config.toml
positions = "learned+rope"
tie_embeddings = true
parallel_block = false
init_std_o = 0.00376
lr_mult_down = 1.5
beta1 = 0.95
lr_head = 0.00562
seq_len = 1024
steps = 12894
MLP neurons of a small language model. Each row is named by its layer, matrix (down: output weights) and neuron, and shows model dimensions 0-95. Each number is 500 + 40 x the weight over its row's rms, rounded and kept within 0 to 999. Numbers have three digits each.
A block is one neuron, or neurons of one layer that tend to fire together. After each block is what it responds to, as a language model described it from the Wikipedia text at the highest values.

L2.down115:491529506481479454560484524513520532481468569492461456494511609475497509502463467494484445486532383469537442484521502438547552434499520453505487489447484439527510458473443474510476506459458479461474554471508466476544459503577565510450513507559443498493470572446532498583524462480505568494
L2.down1041:548541478544503488503437499527483550495473458448419446454481570467491485491437563452479493551496488464485546562550562478536541479505571462465533405522514476492497531415516515557483486584469532487517499418454441539567474561512515473552496497529475510378493505563464538487543545472485408415
L2.down1241:426492547485470494487490469455418493494450471437480460516436512439461501564485433443500510567525550541570486485550449499557444443520472500562462492474454513435550510511433513476483490465487523428454588489507597512538445506558464489495435475495414509517553516571464503546469525580469492554
L2.down1262:463536453494404464589476500542497549483469495520454418538489512485507517451500484496514545485498419452523485479480526451532553464507543454527481454539483552480518422466455559528589480464491554485470576598505443463509513579435518492452529445402518423488410461442514498523532492500457472483
L2.down1665:493485499464527473535467519466559500526526493496421538538482590546539445528525525500466493598537499415514578479475476443490488471542448473502542435527524482446457387462498434575500510444453498401513557486501570518568514514496532542468503497397487543474492492450554547494486460493484500561
L2.down1992:494541536460482461580518514491418514483446438456520484497555503485484514444513474508476485513484459500473492460492465545524470552494524446573405551533490524563530538458497487485493496553496457466524551508533469505538486549471444515518521520559454527510507513486527514512482500504524495472
L2.down2150:546525446463499467502464522538596507511492453576528550457520463481515598427466470579444495538520599496526503546489532553518433562446510456550518491519511462513497460489490550442516577518540447496502490509495578537488450476555537507560524526469507477434525468507500534491488571520420522462
L2.down2231:531466392516440491464568459555496528490530456506412457489432514500502469505500508474444502488456484546480475459492491534501520492531452439485585483433506517465498469485474446476487507456485518536512497447505498554562457552460474522525540510449519576496454534563526468463431478510480528424
Description: Biographical sequence connectors

L5.down1168:548563530515511508507562421518453481531478518507560383508498584476422487574495494518485518457466563534558526575523523574545465543526516532473481504497500452511447468504514448542483588439462525475492413527473516459470516467533497513391516470601463511490446493488513457511520452524498542471
L5.down1323:504529604518540537451515533437485477494458494465493448538452606513493449503518444547527554487470530573469560479506508555488503504515509440463585540469564462521461450438551459532518522466526493516471482537498498504530487484442506477435515442513537523461538541462462521494509575444510496517
Description: Transitive main verbs

L4.down758:473502529452491462503518405475476522441477465510505505485454471529533467538537496475474510474481469513491578426478475525462590538498544531474481546524404548528478580462498464520485457445487565538455567457542475532529530539491569548557480540521442525484489505408563487479541571526489520447
L4.down1018:499516464567503534555399437458509556537470452538547467435471509529492471490469513457467477515485377549516478448579502526518455539506536510624457477501544430555456464511442469462507492446446531542454475555525539471551468555490496517583476542518515488508396511498523464555507512413550544522
L4.down1711:461464391400505468529435521544531539486491514466495569528512449411497545464512495514473425515582551445504448494494534469474442426492566548484575545504439459539489556458431488508526509513497493516454478478656454504505533456496481553484475534471514465420609486522525457524468514512512513535
L4.down1886:540474534515504502487485492475482479452556521484575535419578475506482517486477567573503511444578558500460508499506535492497454467487457518411579559429536470434469541520541497515509449482479563483530570519547419545485511447521532519537550523460475499442499586512411487428510589482552487514
Description: Firsts and superlatives

L4.down1137:575402534479548492552499508523454544451488522521453497427469431485458477493475520536495496484487479517504443474493534452437466509496486421539495497518414452479563584456545499493544572529465540484411486501513424523475522516493556462563479502482483552455415489461455434489500473412534499446
L4.down1462:509556469490547493448522505472486549499489599444493498480561506462502522441431509494543532555430419477522432395473484493537522451430510525451520503464509490461497473519432457493546479512502538493543543453506536462499498517512477499482575467522475540481513549493547515512456501570436449540
L4.down1783:503463506496476452453549453500408483468512545541509449500495452485540505512404587470468490524537484410518503457452525458527526528555580481499550472510425437552495467533519415581515507471503482396484494491475501459508459514524500544558481505449520500537514513497585512517495424564501573482
L4.down2500:467516444461491477485487462467455519478558535480570394456499456502486436487487447522440481538453418476489515440497516485516461380516472542524546413507499530516406431571535458468455577460481437507489485473510526419501533522534549507505531536422481532466504467489463468467506439476519499482
Description: Academic affiliation prepositions

L2.down48:515516500501412423511448536501484513590427476557483430453473461552492447461492551508411532462504505397452562558520507525459459548456448487543490427440494434489485554606561530471517523551435492527503475431541515476546514481469479459488518498498565535499485479540496544528562540530504512537
L2.down81:500568573526434536469606468566475530422507513533517521457501479493539475498465530508532510564584462508552494498499584481503549476519475446476570523471443464468528499491566554500567495492504449479532440435532444527489469539544441499565527497513542507490537473609543585524485500545430474504
L2.down182:512496541523419488456459438505497521502499511483511523428498510520568520486555416584512493500542508562479493464498526497368456542568487463569536521546536484532495453593465510461594450490559519500501475492507521541449427460513457537509505542507474442509525518460510491543573505490553528512
L2.down1392:470504462428452473510497496466501419620510577531485472502479527528489481470530515493533529516539450469505539450456458433519531447574558492542456515548509475546473439535498495444462533472545501452411451557519474478471543513491473484512502493517468451506444579497452444459463418541539531529
L2.down1512:522530481524482484561495551499487492546419543481533461485498503509441468502501511526466473480472506446427464513491435499539510435555545470507513591485539436595485523513525446483537445479525504492487494550514507498465490490486481494564518539449471507465475541554457399537524562503529518557
L2.down1884:496448472521552561503487512483482464528491504524488503489461522511474513454496494523484513425486598511475487566484419560525529455496603504502409460539539549508551568492486477499533442538568487502453547537457514415522424512449560510447626560449473527552485513421440365467506491458524454540
L2.down1924:526554509443485539527535535475453538487521463489541495542467535503520524489422584510499485473424550551472588500462562506476424521540480561526515518551515511476489466436431520478468552524478464501527492581514537446469490548541584518537489477460547450518454533496591525456518515544502521462
L2.down2417:451547529493478435498442443441439552514499557472458511488501512487433498497471543527501465511489502430447520488553530485537456569501494537578459428536543519442432506527499490586522485519519519470482508517526547428477555475561530492502403565394473461493440535535491532466447534503481545528
Description: Post-subject adverb/verb slot

L4.down481:418542567495517454563517499512414535478443470506480501497442568542591509546546510512511496465494498523557529556477539589525497492482504479508471510527537406508510477567463438495461515490492509444492484499445454504497461497541547452404508542450551498422504528526499480502518521460416519465
L4.down1056:556375536543554444489434470601543460546516465534531452483469551498534505442482458465503510499507392494493522542466578521484467476584463489471504475448527442473515411521439467454524484515473498515512528535473481496551512525418532540509488500468529510521510542468483475447508508446476551523
L4.down1363:439484646526488512493470492463429510410430499476545455450456543552632517539557471513494484442458522505511531520515460547510488437463525539481501460505522450581464490564466439514484492501554529463543481500525440512521441471491496536562478508473522539449520528463462482503481439472452463486
L4.down1532:500467573548564505582457533508590481460420505456569509468466509524517511499495510491513450494494480538479464557508527541483450516472530499531476490585487523483533507481544486511466512521469511481437490515504522515501563486568524509501516504529499463504542494585452561474549476512532561534
Description: Transitive verbs before objects

L4.down78:540551472432477473511439508503551399454483543489539438513516536455521456552482529466506465533504503470504475428518512466491538448431465457473500589466523500446506468576541446494455540426477452500513513490470523423487559537461537532566566491506521512510546558547476494516450551496452530520
L4.down880:514557609488450467548508538502628546543479453512452474483454480527476454552499447515470517555460508479476469557515544545542479510522514469442525508514522503562501543515463459440479558543518541483476472466453482460506496489561497449432505463474553523475470481520473606446468432488433540522
L4.down1426:437539501448428491437404559516534527551532514548514467471498534518457506512500542513483437500471526520526489444468531580540520468517472440503431604475454440591454487547479509493500535474479547413591485482502508509542505559527456485460510459515519493558569581519499571506524490470495492518
L4.down2294:540458484469496546454478517519484530560472548485479442463464537475481553509419457522505532468510503555543494550528473453453540491483541553461518509495500540524441484472486499500495504525480521528464506486443521509489538466516473480491534559526490552462485542515536477592510462526425519542
Description: Heading and title closers

L4.down1109:499428487500523546496486508470516449488506509544503461524536509479465483486509491523511438491551508429471495529535400452549505460532515490419536477492456521511556473504543485476465507507470395496526548493541460445460458479478429506413516486493574556474405536571569503526473474553482520507
L4.down1234:566510602529516567459534438515516442530485536492511531502524505491548536499488583488514517464511550493550464548507546532474460542507522500589455514454525545485505505503485555546528535519570579521468548492492489548519441478529529583420472549518467500505498518503521518474504504530534462451
L4.down1275:459548510592454497442529484479446508505524506572538481572460437470513514494506456433489512539419485521502499432494543515536409475416547497492509539473484489508521537468588465439431485474514450544520506502472559567467486520471478533596467519480554571484515499513484593461570572506531483514
L4.down2440:517502486550511487521521484463529415539494500522540497507500415502468532477588589500527447521561513528536464543544505463514455495571599530489482496453523610493586490451466471511462475465509457533453564537577399489495432553545503429527473533473535463492384453405562550551521535459470470417
Description: Verb after subject

L2.down145:492422585545422485532484510509519495530516423569443537522503555492475515502522488496551434472485561502466536491498556503553516564503558522511498431501509507540449543484496479474460473568560500467548522475496522503496464551444547582593533518566521500561490422563447491522500532570442497520
L2.down327:497529534453434486490505489461559488477464519482531534490518515490498540588520461587545434534453517538449443502528514583415464469407516596481540553506490431497464436501499420533433504513461485509557526528498485495487505531517479559534499477537519485478500523501482513427444457512420506467
L2.down692:498518507445478564527436471542461437468505494478460513411519520490471479471544558490492477483570553539513542457484466483592536588509520475547449511483460491477481440467513515537626420566457468533510514522510478483535466500508486485530568515545532531524505535500464482514512505426493486551
L2.down1574:426407469498494563484509551469437411452520548512515502459444487498465480446529578540511501490556478518541469462498440502466516503538551505522548541527557504507509530514513489571453516524526482448485562530490473465472484519518520468488545544455476462496453455433485588447493479518448458478
L2.down1610:490476496553488543499431503514394433496548420477537441526486494552554465533500511522439472433445510499562486450489448547500475556447572490496437469500548521545594556531502494501454485529425499476562488450469502514455461536493470462386490491496537519516462444579556486546503518511480531440
L2.down1723:502517496520512476449433562468460557478490582541488529524504520476491509464443514428451549539522497495440476514475507497540448444539553477551408530500540507514437482477488504374514514496456479582451480520517554588464498565501511519477506496476456374549531554467502538458579510537487539467
L2.down1843:510528504516486484515428551533516546484522423510509513594479562533521502507531470488501508440466507596501496490519387522498450514513559470480474516513486520572516457518487405512525396553525487464544543550478540490524469557520525558396461551475494566493465476521522417481471526500493554513
L2.down2464:563474553510497441464396567564485519494505518470443546448460460472483470447470516466400550579492503565596512530500523519485471498534484530519419544405519539532496515541458472469543535535477531517522371471504541452427581506567553554589506469530515468591493492486474441503494466509456474519
Description: Transitive verbs, date parts

L2.down44:506578527515534518549516530487567494501494496484506532538496464451439409523420520506541472460426450464516490503501460506449463517562478493518508452494476550550546532503493518535523503478471565494545498486537548415536530523551489515541552478452565448511451517493555505470477478492616527452
L2.down274:515525564444539466578420467555448536476541461507465446578534460487469507529495423501511473461491440520505505506451500497488518521515548513568526597447469531526573547509459485477460562483561485486501390462524477483478448448468560515488477508393453502415480556488557549515467515516426492433
L2.down1032:511484538450462487497500506479426507522496519546447507523508490488476462451486446576509561460438531538476447527445461469501505490535561506526505516479516494559495436523450504518515536488590439560381476437478558524549449500544587464511502485468421551544454506495536514507497479478527521529
L2.down1309:469646528492487507501433517437441662536507424535485464520562480513528509508578483503550564494460514441525434507507475542529485568464535436537539526501487485475452526511511491452468525521536517515544499481559514493504345476570465534525455446465409473463512550596477525513595566458455490470
L2.down1691:549471489627499516427457495532472507495492482414504526549479523463431589581539498478460518495464522502559486518535496472512519479470459477521485502472545446510513477543495509407472526500514490498565502513471545435498538530523569473497543541463525450486430419430448530475462504546509507483
L2.down1699:477562452495468465495545504533460462527519533495453478509498513559482528498567436590463541501501539417499485512466446495490508527496475516562478548468526462515510482492461475551479463582518503544491526529578534559466470514521498500431452466585508369511494558492556496555508544520493454446
L2.down2088:529441499376487493502448458569503469531529473482504533491456526524565503472506466521545537539502455526490528489485520551466563505488506481520465542471491478518554548467458538515495481514458485502519446528496496532568497445507498531487503511478516442554499506581497530495464538509435473501
L2.down2478:436489528435404439519493460527515548481461453430441512462496447568549512507530503444468489512484516515416606459530464505498468459483496526541492517425564465467596484496395556487523470547536493565507532496532522495464484497538463515511496493467394428482511542545515518522550440487491541503
Description: Word-internal pieces, heading ends

L5.down2151:429519482476543529501449498550508556541495504492421497501516487460459484593441543520498582410489525477515532446467518518555499546481533491534520452506512521576559461523502425536420480553523528540538526488475504476438462467505500536567545513444478505498473544479453507526453415489393548543
L5.down2449:528553499446481462435539440496497488487488465480525515514467506444401526468547501492526489472551500568527472504494488557488463520499510515516525566550479550445481502583558538511557501550542560537430456535441420499442467523506477484394492488475512476508515561485512504514506493482494494430
Description: Passive auxiliary verbs

L5.down546:441454465459508570472496534495481502511508544491480549498477523474496402470458500483416502466380499498562456459559466458475461504448488405441556476489533588456525540531455534513509475472476491473544487448520498437559510589520529432553524506552439497602522548534562459446481481486501602569
L5.down1104:496495476524503483538515490494408526461545549473486562466490502419599488528474585520437468370497536502523441372508550481531459460476458516479507492526487461544444502523468461463482449466470478520457533512532502447498519461510540490498528500496513538583508434559485443526459451513450532461
Description: Career-sequence transitions

L5.down1511:550540522508487483463524537567452588562511464498521597505569510499521448523493477452460558458492509552503433483543521472449427446568435488424537497397521475440519450486501457506513503468514506461489452436438539503497550568517562443473474484515514535432428533494473447506403499415521411464
L5.down2298:507393528485481547559473520531522486510484449455468498486487503530508490430453493475467465552487507531503511513540465480472490495533490487486529467445478463484533421471500509496517547569491607524600484446516449449519505447518417507467568575447537525516541498559427453490500431525442463490
Description: Ranking and score positions

L5.down1066:564528415497464482480526458513556496492469445457438523522432518450511507576518429522512477536526491423496486521481516454548495479532525485476522430558504502481467433529462491565444449486467541475521472503490490429554500533508520494555484463459549535465535543575426523492462505541464485557
L5.down2146:548536481517472571426517547509423515388425425472512517504547515555434461580418491481491527441558526467528552533502463541490496455541535509458554584521510506525522498533517520484384519506505547534543488529532444426478547502484458541477492486527516554489486516577526562479463519512589461474
Description: Wiki heading closing markers